From a checkpoint of a small transformer trained on Wikipedia: 3 heads of 128 (1 for keys and values).
MLP neurons of a small language model. Each row is named by its layer, matrix (gate and up: input weights; down: output weights) and neuron, and shows model dimensions 96-223. Each number is 500 + 50 x the weight over its row's rms, rounded and kept within 0 to 999. Numbers have three digits each. A neuron's up and down rows have the sign that makes its largest values positive.
Before each neuron's rows, "fires in" lists the words (lower case) most often at its 100 highest values on Wikipedia text that the model never trained on.

fires in: "of"
L6.gate454:562461541483515456529441440511456492463494534510526500445518441454522456508475477543537624509504502568505501556537525502432464489495609440471460451384415452517532425481493433472534515500461457594498513460484480508493630468560438478541490566563583463564457570462526487471451521482521542564492507503501573399530616393517501521458521469459607615516536523479428506424517505514479493458473
L6.up454:523461494612505533572568553434431507558535546574586484532547560484469506471521505502507557536469520485498527480519532504519496420409536565516448523520593469579483358501572474486442506471454522500520514562498500576474480594567516405466528529492567486623433570472472456490440558475394458593571449503504502506465546513448505485578582459450458566524505522444480509579490538447448457428521
L6.down454:507563562524509576461490522510439519472496479489502539524495564500459485497496470433400517562419527473502519436381475513532461514488517541497449563580538590472536551462484474564392577405553537480534564519469531465501401434460566472441309588499522522486503549537531514516529486437435409469440414535482512590559534470473471476453501479519423502490483543455428462575492504520524421479516

fires in: "tokyo", "london", "singapore", "hong", "bangalore", "mitsui"
L5.gate373:529530562556563533536480547499418481498510596515516538448532424466472437588471502534532467437469492507562339551465459434583505449454486565556542501407442422444472534454583484522540628518433518535518515513534504444455445521512528535546519534493472593443494610571467458503507444530468508478486543567477509566462527418475508509584510490464505478401493488462534552457502468603485541478566
L5.up373:393522567471452587507527539502495399581510386443518482588514521521411495538529524542545447490466523499547596466531512416403453493485552445597462539530479551556501477489542563500512459553474536532482550613505529541491544500559600502502593438595520516454542405498511517470415507448511513525505548505498558426529444492617515464509462541424509490529478486565548591453554488467508500513484
L5.down373:466440516535555463414467452481471590469548622546485529517525452570520489496417451518488501516496447503567530502484431445530518558541440488464493485416421563459508570468494491494520552472556462548554541469585430514565505470465527554529446488453457604483451535516494521540507407509550503496550476536519592490540503484434454471489548534553571475482488484420501594478421504608514413470595

fires in: "this", "much", "what", "very", "far", "because"
L5.gate144:492472462448578467402512551486518685481435383540521521567416488493429402563482574433484466489526518479483401458487537494480531452430476621472420480501431541464529450452524483477500560582525399493340520562553472497473556514459442621488522550463432523514512427538593551495510527501511520479436543479500470425527480518542485453502442476473572504518463530557511491534460436493473500517479
L5.up144:514597507433499528542482488500539543535491461489464457551462524447472466576483510418525390534644545513518544468476418522398488481433532518529520479482608529392507513459498586474447523630482441482454513490559575462465524560418465538527529475485489470512483405496516503491548460524410571557441537475464497479468468488515572558525484460525607507524403470560574590417596497450433489514411
L5.down144:495482421454503442444503547490403553421522524517515500464557519571454454551507544480445481474490482446434530458503480425441546477438442576458460554490412553471566424402587505521523497520549496538546514549548491545458542564511465509517602583484492473470476483425443509502464555413505521482440550416531423405450467467580503565517493469495666526546516544531418493486496489548488496523550

fires in: "each", "all", "every", "away", "second"
L5.gate793:591438496502532428527517581555484455430498500542502516528583451482562395478488499474475478551564511588485560539349563574629530496468516524491504471508430481438545525554463512492478525435564510478533421438544568429556398442502609477450460522528456531570474487498555467535496530413524549529489530471577509477461588511414498559513483458523590536502545518487555516514454516402493474505514
L5.up793:506496481530504367466459557473471458420521568541476536480488422520576457489502539506512457479524464501399522531412560529601555511368484561523462425554387496478580463470506476469472501448496458476549462536506477453529423528528570505474462513477484509521504480566591465559515592414406539409509543492557521475485509452421508472443441462465511562465566511505523530469468541403528393538512
L5.down793:464446518513458397500518478541505488420541501444509534481576498450563477451430557475565543416533524480512495415522498506511511557404503534526530511456482524475538484458465558479494488476478535429469512555467581498560481504459536441563454469581540447438492387507490492490504493538469532443467460585547568572545478497444503478454444523430516520485509539530490542507485514465523541576502

fires in: "that"
L10.gate967:500465544496488524472502430538520552537446441497494528488564549433484443544500449641550507496519567490379480508419474592438503510556472495467521470446509483477503423452609430531596470540573526447501481478515432522570501473484574507477472506473446511555520620498459556468414503440532429537492662581533451507483473550450601472452559515436478518504524427488573548501507470477473508447555
L10.up967:519555507498514468495451521494487562537493500452518530475482470494496466500514533503546450541539419425499508607420483563508546516456463437561491452496417516478437468559493544417508513492543494437518482530467503487512464516589494543433448497479492580587537583551478527450471509493534517546372514520524481509517505596543545545453489475436579538522517573442557640462482509422488473459503
L10.down967:559449501542568550504573609443474519570573482513550494413504634532465545574500463502419490469421475657459538531581508453469476462530562434477437483478470455570425532490513536588549476515445555552522532530602482544568524479607510451552724525488475522484493498497453602509559447508467474585530533465509596548515478478517614537436530542492496531528519440562489530449450682535506503558551

fires in: "as"
L9.gate1020:520488418477458507585451537552529574554447550471585486471442534571546511423502578523480488525490621468490528551487577522461463537388430401538567500573554482436454450480482470460479412502508504500333387515605489555368572455522507497483430437385445500480487492518521408437510556566505541580454490596539577482439503489490477394524543429488457471496458557595435459500559513457504494541517
L9.up1020:434543505526481571541407471507496535546469453463445427632482507538458452498527496418491484500488473503454623512547532449594450628514502483490454538476473559558465482496519586551529550470528460558499568537479530484456511490522566419571489518577558538494585506487576508442524449443572468506457475490367526473494544512513443454452513534419478577585534510527433466506539461426535509424585
L9.down1020:481460489391504455511492579476464485472494474527579546535544504570477460465458474528471496546464459443531415456550482525622564483477490455455582556483622416515491377431468467547484512518495440428447442520440460495488487523482471506482494547493399613560599567521510516459562503667527557461499505550496496533464441479508529491564525457423504467513510485518472497455521480541393586549526

fires in: "as"
L10.gate560:462388491496561469524482492447607536483499535426470541542520548593464538462481524442465488479490487503540433456520442529518441462601530421434503574452522477559520542497469589623503433507535478505488535533568432446476608435471437539501504488524519518506491533589515475404572526503511490617404410520456481468390469497537527606500513504455557430350524484489495415482554500494548515431403
L10.up560:517537511460525601443486545518602505490549555567599405530463599514478588479463402467495475546546446471459469393475459453455499517474473526523540606533462492591503516522573465527440539482446503542530544457532511505523516480546478420556483493537529595538501528498452536403479493510499540467575442545486588478498477547417435492577531629554566524455417536519493459543501604566493483470592
L10.down560:418535490449548464486451626449561463472448583491452536543494511595473523536518475492536459559522503494460557502479598541410440530460455480553469492418543521497461504515559457453451527554579523538462570506436541457476503494443439583498606540561461511462407422497429524515497576427528638509442463466546561440504553571521445448431498450490490474480520510562486506561636302413501456548498

fires in: "them", "themselves", "that", "came", "we", "you"
L5.gate730:564501493465487463533443483530481443389444534414468492503529529469513472531458471477525431512480454481540404557487516559458449470413495458476464550585384530531451501543558542459485519556638598498558526576575554498562392531471501478479466460515449470553464562454490478530489475535565472577434531600556455541513563518409407499554477529547457449471493473451556559404530516505486478446480
L5.up730:522454506518542464593472512449460541465498454530450475612515469537432464571496497484539498468429531493542351483522540532503476496444491565448415466556446607458494560597501484528466520490550497525459456583493507475595520446389513478533494435437497525455491415550538590428481437496511452469541497503552453532478499489469490547520339421504494434530499482406492538488475462467553509490475
L5.down730:460497380601474581540523582435554502511542556597569417551497465510516418465462545543570558457531555561474509445511504507459548503445519481501453487512564585531487510497463478534498518522502466502484481571521497538542491438391574515563506525477579473492435389574535575458403498536479434438542421493564434497467526471508477621538441488525473485525474503454566532525472556452483438585483

fires in: "award", "year", "awards", "medal"
L9.gate791:437447488560553510463387551557513494509461500436557555496501509494467601451445512500485568526485443494482409493523477525520479495508539473497560480477531465449568485586400578485470501574460482595503520519509506501478551483442601380492507513496463386479464515527491483426554471529495556495435554521533493503590541436553479484532561506501531428573549552513570474458483411444402532427493
L9.up791:552542488451489583537487439561478449424514578474441453560466540519531567486506480510503590509500525426538475483536515436484476593465498462498534474465537372516458517580407530591467491574514416523495466541523524540473515568415488430525461543511462555545628651505542482470509475453545537534569434523459422541594516425545428545451447571481478578487403493508514474488515576546465533531508
L9.down791:572437424484542462482452584449469593402528600474480508562410454478505504456438438517454448468479487456535502502395509470521504536492575542450506451513600524500495541451515448484502561512557441529547528558516496499455530532474510342487589563595556535512542534513416501488565514411534494459565473605433557498526418492592381494441527523409459442459632479396480519527517445489467502450496

fires in: "following", "however", "major", "to", "despite", "of"
L5.gate210:539477527473452496462421451534459562427558460509473562436562496452517393423436381415446579466450508388481505520522445539494546478553488494489544456494491576463477503403462484438472391467548513463402514464494522550506497478546431463540497538557488501553472517529536490514472536548540472504558518500439513587581560536518402482509488543468532607531517544528427455472440570594498449584549
L5.up210:508533553536590486483486468539541515543611459457511561424476530427445465478406581546522550494511393498512486530460493493549486405450444548592537587468466474506452587532518516472540513567497505485472535519465575499512490437452528482467466453428482462544409501477462495526566417484508482516476552570532517554440465569513525628527582596438522468458558532597570486490489560485542560521481
L5.down210:463467439475495372535526509571472515441550474467441560554605509479496528470438523492496573508488438403558440472571481487435608553518546506454537501457523513608531425491504504430567504437480495487569527469610540554385566448469502455577503535530537523553494483523394404543439535512504482530533467617511392467527526482502489497595565446524587510537503521510437513496523459531567505526474

fires in: "has", "have", "can", "been", "but", "hosts"
L10.gate275:521449495452491493460427494515436564508528506492545466481455546507508560485379496515465553529521530517599493536449416466479544476458421536579437510381537425466371471443507554641416542533447596583520533405485518476487431403499466528568447478504561483557455441509531487453526448550538433627495445567538536475552559571570457598475550494471536567464506462555530599520473509436465577515555
L10.up275:441501528555512530514493513456495489579454486482402467487463614634495522542401435476502511433480482438553448478517547491578503457441559593491570441511549431504511456449554493555483532483497598598472582488507490570565460402569447466503514502435433393529456449470426483540444567408439499471558504428442454434517495471556493519459513424498494541455428407458454465494556562430603490466480
L10.down275:518481496521447523536626557500510499484558526423457569550450568516474521461437449574514434492453482467531500489505452450516495462501520557562518499538564497451458441453489482498429502562494494516519528513487442484486516482447468410489601521511501407474527482464451441435472626522503521402525468546473516494414510575539497502462437419494563481498469504469457546496498511493580496403477

fires in: "0", "2000"
L6.gate542:522443525522450487529562573497516477575557500512451567482513547544468384472588551537465555500490499541436564527461446517564438474478514399505505438459402590523445471562597500500501530493479503519482434551478429462537616559631496437420549525498394498491496553556549459422524493519615541515527575409516500564502509501471425533513560439489498493509532453444464576489452514517529549478471
L6.up542:550480545514467451593476494437468526545525505480456475451417486424494575523552338564558471536533553408529538391590478558480510459635402491457514517529553461566492505626515438514522489529478519571501515534558462551437503432522450408486531455551535526481564504483534381501488450529505473530423531476535513454462494578487492450539432439483415584533462466528374458527591382520496464443503
L6.down542:519452531526462485537442564549497476521460493537449562466502548426510529437483451606486503518498510495559528479506527437521546527488555521428576458456508541549587506511407477413527514508453459578537598479422432505471565538586375478501444455485539527557618512515461507454410404480506478481520578496554492410487494527443487546500515529511540494543480506467502453442455500514535532546481

fires in: "of"
L7.gate697:490502606490506493456523549542461444608546543534453482395500520489482525510397556494601468472454532424467519554487412476538464424610487480481497497438428485490499474475528530506537471414536506540538473522661507437479461521507485569471485420553519509412466552482582521493497543459571546503493437495518512525558604493538479529471533589523485580550578589466429473509443398489483599539527
L7.up697:563468502451496519465477437504514453402511498423491470442558469555456565546549478538493443490476562465555547480480521496523601559556527463473485506462488508498616400478497517557549513542560389494533404535523449528500436584464410515414531437565469386463582450403459567533507456449548463423536618533523468577483570471483505484532546538504558484478526536536548460415440476553522472587572
L7.down697:574428486533478516389463506481474436535468584465447560615504496404544515473493481504471510512577550452546545416608537433419540462509436509352573506510606511414509520509474534461530597464508409544539523473489500477401541524464398579422468549455578473472441494568506520537504425531527420500465456500542509486526569549454527548572344400531457419516547415548501573518524561485583513539526

fires in: "was", "served", "been", "worked"
L9.gate246:570463538543480481511432457516520503528525529463572621455453591437433456458423503488499507497545527522456481482550582540520448566481484493431518486561395497473491444415428541587455533553525577494451438522456533469463531504407606442553570555406421463592503569504448476480508520457588514535456440478441460516445522531476496525490561428574413491572555435604601568496453514458512515402436
L9.up246:508506592524409596511454522496569446483485499444506531537529471482445479517537471494481451486587502411577625425482530402488499530465544554541499444532486515537452516512470504515510548495463416553503532544516549513439563370482500465500486508456459509496562408490432489550509453493526593555401533544465456528484536572533436444455485459499536545494485465536535515431448565496515391443518
L9.down246:589444467509498471515504472542507461515542526544566494455447555587422355488490500503468536566480473438447465533487550600579437510447496482482489507554478496510462398409498545433476579490531505431496428553420434468519454520426536487517717565480467572523529475517466584533580571580522531514462418499483459520404468479483435557509506501502469467534601440507473428416469525428530471493437

fires in: "international", "ret", "scattering", "special", "grand", "eurovision"
L5.gate530:524557521545434497564568476544486436425440507377463570500519545545421431523488482442493357426573474449396475441557530359506537494445515537563436439537532495469585550552468477394486549573484591501440435553527548501521454494507489476549514518507520410486522432474566517522558560607442533467451594517443436494518444484443551478562515361474490513501477563517539595396445531455604499460487
L5.up530:545498487502495550480467563550495415477538471482473508422491622548477442477510524540493495475558398416456434466502538545468539522464567482486524430549430521535527460457466610483490597513617426467503394427529478500505484544496445571461501497565537363438507500402491488463489514479455550473529502553522553478587525523392456504534522451500600512498402551526515552462525509519452545533457
L5.down530:538556384484466455599525533598464433455487438516496502582503519588449474548496472554470397478565555538435482389556487461475572528393554510494477557446528548431495550506606392461504534523442549543623532493528538501514596485533545470551607502470503531493596489551528462574500547634532453451510518466488468536568479443556548504488459459464439404532523455541552460502481482484513437482517

fires in: "it", "this"
L7.gate327:564465529473592503545458436518511484464483420520464435517511471494526520600497483563498434521555542426491479538484378530484541585543488543415539512475409588518497486531609494512386590462483563494425570500432486508542621420439400496445476426425451537533497507528579473475513464512522558494540535594456466472438428523463557493525522465382489564510467478477536528502421432438511488414513
L7.up327:494452448474550505537532564532499497479454499603425623465458443538490523538552502503547573517500507543484496567465430619442489412491448569507494452527438478475504412546482483519430579477473467547536503465477449423583469529427495586577461568424533551468446388466506570535449505631571465555511519511483396528522498468487505449599551503518583556461443528481448544479501404439509480536523
L7.down327:542546493564470546553558528539539495454477537596566566474479521502546531522505573409542560569494463480510493460582561602460513371545496487504504462526473431466510562587479566456491576653517432453461525628554494533483492380560584489558577556548547472503522403467470526566547506464415513453490498501506515520492497452517565488553410567463492496477475494511490530462469453518551519449521

fires in: "after", "formats", "when", "following", "as", "during"
L5.gate218:403472560518551496409506527444490377472466387504493506515528494472426474518515566401570511542597483578505458485460473519455448565428496504451524468345500468448494547555491580492483542566543429458466537490487481517589549591522520590536402497543444456535479484468536573451570481516524565506522541493434510475460463514419511531482541543480599421533548479510532523581539519566456569526527
L5.up218:457585452528581529578549496519544426454440414523487506472466418530482498515599540453527485539566445521436589428402493493504408546494559456550494501483487503495483536494580529394535600460475518522481514470544519448468482530469421565493463475652434480446542544478528520492555533551502502360534598533479464521497483376453348471458603451552468407539449484550474571516536488559557537478492
L5.down218:498558533494604450582418532449441459408543521437521522555579486598432508515546477418602431452536530594411505515534557579380471539429565463522501575410496510500482532460540410499481507466468452456546574484464472520520500562456509551487519445523554536505567457485594568468512501485544466473455462499555439552511464429488552496531548466474544526489439534507482434485470579592494467449544

fires in: "votes", "way", "far", "what", "yards"
L5.gate82:503514503437571506484484454477452488457442456531503528485467481442527497511551538481425479523575404422484504442563457515517479482535415522511494472517471480504516599579573487567452531530604489463526564447564595443457496442453534558485430496445548397511439407466487399472550539458541619586481512431452550572434447424482569525556483508495629419480519507501456503350511441473523474546486
L5.up82:538502569496537534511466493429482490471440532614473589444480409491500474496557534474458491522481456455388425503541547565427514486437410496467507487557484514477588541542469404467459490565508400516489547533501522437435481484465527585459507594496582523450524482449517478453486561525452547438498497381381496443465398460516605493497462507461606510469467506575497506442457469510575459514541
L5.down82:557548525542485524441471478529433541448539534490564526525505472518474457510451495474475617483444462501422486536461517493459497450430495505493513421480485590493493413450422384552471505489444427459410542528466552517507579508577414488461468610605557583517524464537508519498546529475513486493529458484428429466526485444591597527470453466505485524538533609545415492520468439470544523530518

fires in: "years", "this", "time", "year", "career", "1960s"
L6.gate834:407485451462466457536486469596512502462563549376452563575476540501510478548501532552512491516528542526497507494491472463458572565439455527600536458506504585508562484525555512551436460521480539571451508422465478377512550489476441517431446489473526510495501515423499509540497594545582539499551511631512502473377507518568551521471480558515450461559503542520574419510521508461582468599541
L6.up834:470598475505508483477462487441506506513481518482492493493470492515463482527486406463531498488462509570416572512504445456495417444474574482471476537516450568466352426454496440589530564456525546452496503603503467420535484583518486538422524455488514546483498513533569630428461466429509617563469466461584477504601527389594531512543460582522510552447538515606536564509573425510525579566531
L6.down834:516510612524522457505456463482567503588531480507435441469488502540527526518483465556465515542440414441424556482499543549472373452533537474493458549529328539539487398489520526430527454532559414457552565510507456490452427590568483471413442404522487567495551514432436495406507576466464532525467486433574576454544509527495473440511523504490465489514451474477527532513543468510535537442458

fires in: "have", "has", "get", "having", "had"
L7.gate201:434457520494458488465506475463580536528478538436436555495464562425492453610482442523436559480539517522458513557471542522509498482383448491469559518562521507423453476510538484494528487363550474576477571474506470543630501445485454400491509552471494420393410415496495443437579455454460496526531527447535498494517473485511502546487515529527562490409418463604454529604477470488472441522511
L7.up201:562485480476556576514477550475569513528571529528388555489455499524503546496483572551525465521524551626459491553553460499602519582544505471521544612463444582527478639487508537504551486523494529508523509531492539495563542497550567347522536579521559579539460473457517411494488477446509539557546445466445496522518484552533504502500547531465470513565519449495498520507524522471528450459587
L7.down201:580512545515495465461559463523463581474497502469476599455519478563507490563519508551458501551517499558481454522471542511514535461443594517537527558487553452412389470496453548490501545391439576604521489502468552525591530410476469289504522456409493474553447492443398501486483450489482554511547481476486465497537490501451574478535455472510518512492423518532463554541507459551519447550505

fires in: "one", "than", "so", "few", "same"
L7.gate232:545538571483487473506427508553512558545517498528534482532375442571565553561504539484552496501426453447521463549603529494563523562454583543485502480542447472554607504472400587531477502541520468528436501575601483513411548490521557496532513535610546523526385546545458447489551447471468585490516524545491502492566534558516530471541430429500438426409524527512548583525565515521532494425566
L7.up232:475421454437511477435573495544460489505564394558518554510581590520558413548511552389467471489503474516527467494501524524470538505491470565519502473488474458468469481443597501526525495498555530510458447509545500604506474525452540466509532480498476514529510404518459462483469535485487519485489562477456486579457522478505482530539507469486539507500596527523577535424427440452455606449464
L7.down232:400406489507487407492478535617474548516484441465495496479507498485449451514508512518552496547560591491455452446439462492531458585465449547532518545538469497419533430450418510483428414503456468510538521500470428444481503463436451497509230496500531586448456519485557580469511492500435473420473421534469519528554433446469483426471487474442598459473500494407481498571515412518447586559441

fires in: "7", "0", "6", "5", "8", "9"
L5.gate953:585447524484470467557541536505592485477440509514396516556505523489545487440492420456481537495501520490534530520517482489498487455547494379516449498550520454483576536467498467488535521583482551529516446503460467444477544478507448538499499573621466498491547556550548531532538549517510479453432534463493459432480642473439462521405476540462488467543521439595465473492419430521570567494471
L5.up953:568497538513464581503447504507449579557546443553544570449486318506575539532543555468514452513527525530477579520454528518434592553575500497426546482599459481459495540578490501538457481485473452510409538536438545522442642532499465508548546468544504552520476445488568521453398422468504432483523495517439434554450372485527566503537432409444486511495528542559613494559505486469444512553486
L5.down953:542481484434467379378529511490453469488444488479474479470460471472444449465413417407454568464547477476433526498427415517489470462477478513408471461493494555451540532545450420381460508528489445468488544441485594536555462516509467401558324404429548478513451519525468443490543474479467415537457515481537470542528485492474466504423422450451501472526529478452445438459552501526471459512503

fires in: "of"
L7.gate918:445483550551462432473503555494554512576490577558492582517488475536406541499539498422526503625495487477412538527544384479544492528641431399478503488474533528462445538546473555463549365568555488554520490460508428507545601542543472490566492504512519467512483532530574512581462523481518577535462449501474548394482524551487482544502500484519482567552530579553535506532525448544501495541513
L7.up918:479586432533455489465493536453351579457507583472473551571538418607471473510543518565472566618571490570544408525441560568487474534470542487447548502547618410550476505536462516462488501465499502553547513510519518508527528391564528526503561518581552547475637411487519550518474524547512551479529453446501525504551464510439443443430495559576504473491424506511491436686535536523417495534473
L7.down918:429532464517504452480378463485488485458398472561563433547534559500545390519486463500486492502538513499535465490485450508575460485499427547533545521443542534481462457525436424567521555490431477488472546456442429502538388384434471433447542486471431488531407532478495562423575422504580491530517480456370513452431530540444522530480503472493545450495521513502507511467501466521455455388457

fires in: "from", "for"
L7.gate206:476499544504518519538489537527435480538519449542567535552365569432489444513476505512540478552490445477498571530446481576512487454518517524477525491402472626492477461464479602478467493418520512478366489489491453449557502519446464518505438470527575426577487499570515520395460489468497412474505498506624547532563556494435557552500502624475521609479567627532551662492484432445430501477517
L7.up206:506448431594574465555507469635475517533481410499563516482550425535470497574533498536548524530502495522517466557548501484552471574521468468515496485497428447603481599476549578472511663457500537511480558488495477498550460406524559475548574529471424545488646505460427530450459562528441603488532595544523461581363501568529413507500526487396575456496475536423486530584355484496507451451518
L7.down206:593553547450560420465477501541571507424456483482585447492472500498539489478445462526382509472575580510507507488437459548486536501479448526500490526522452495503515488490496483501387499461461502598517518504460533570394501521445560543440523529528485539476549428532423455447417479527529554502581401477508439492547488472462502396479466505541528580514423540453493497536461521421455455447560

fires in: "in", "from", "joined", "up"
L9.gate983:511489526481537527496432413484497441509541520538549515497514556549560440530575519455541528514522582576524556520446506611537460528553540503483442443452476507532414488504470529508542464442489457529535546471556535512549518489453417444486474609477478536398412440518531476453462534434561556606424471556524589520503470514392415512561524502474619430547611542498592566476444520502546470482530
L9.up983:574477511558483537464478497535445476548400469507471389484463503553513468522483475492509478536498491451484532418450438489569444489475451522382515483403510551496565504413428631490435494401508329507520537505480490561542493578515514474489471410483510544515454475448458485508462526470494508464468508515520501571441540476403527547512458499412590590533537477494400609536478382503532453500583
L9.down983:437512529448532488472483523531481492501528487443564533511520554461529501550404442462510515506494449554492543433502565533575447467565491525509479523597483524568539528508599509554584463490458564448445505471390499519517457479529574523519447514532405453542520517498501490366521550522405491520464558505461588474607518502475485559427470496487562555587480450436534494446573457561548483608490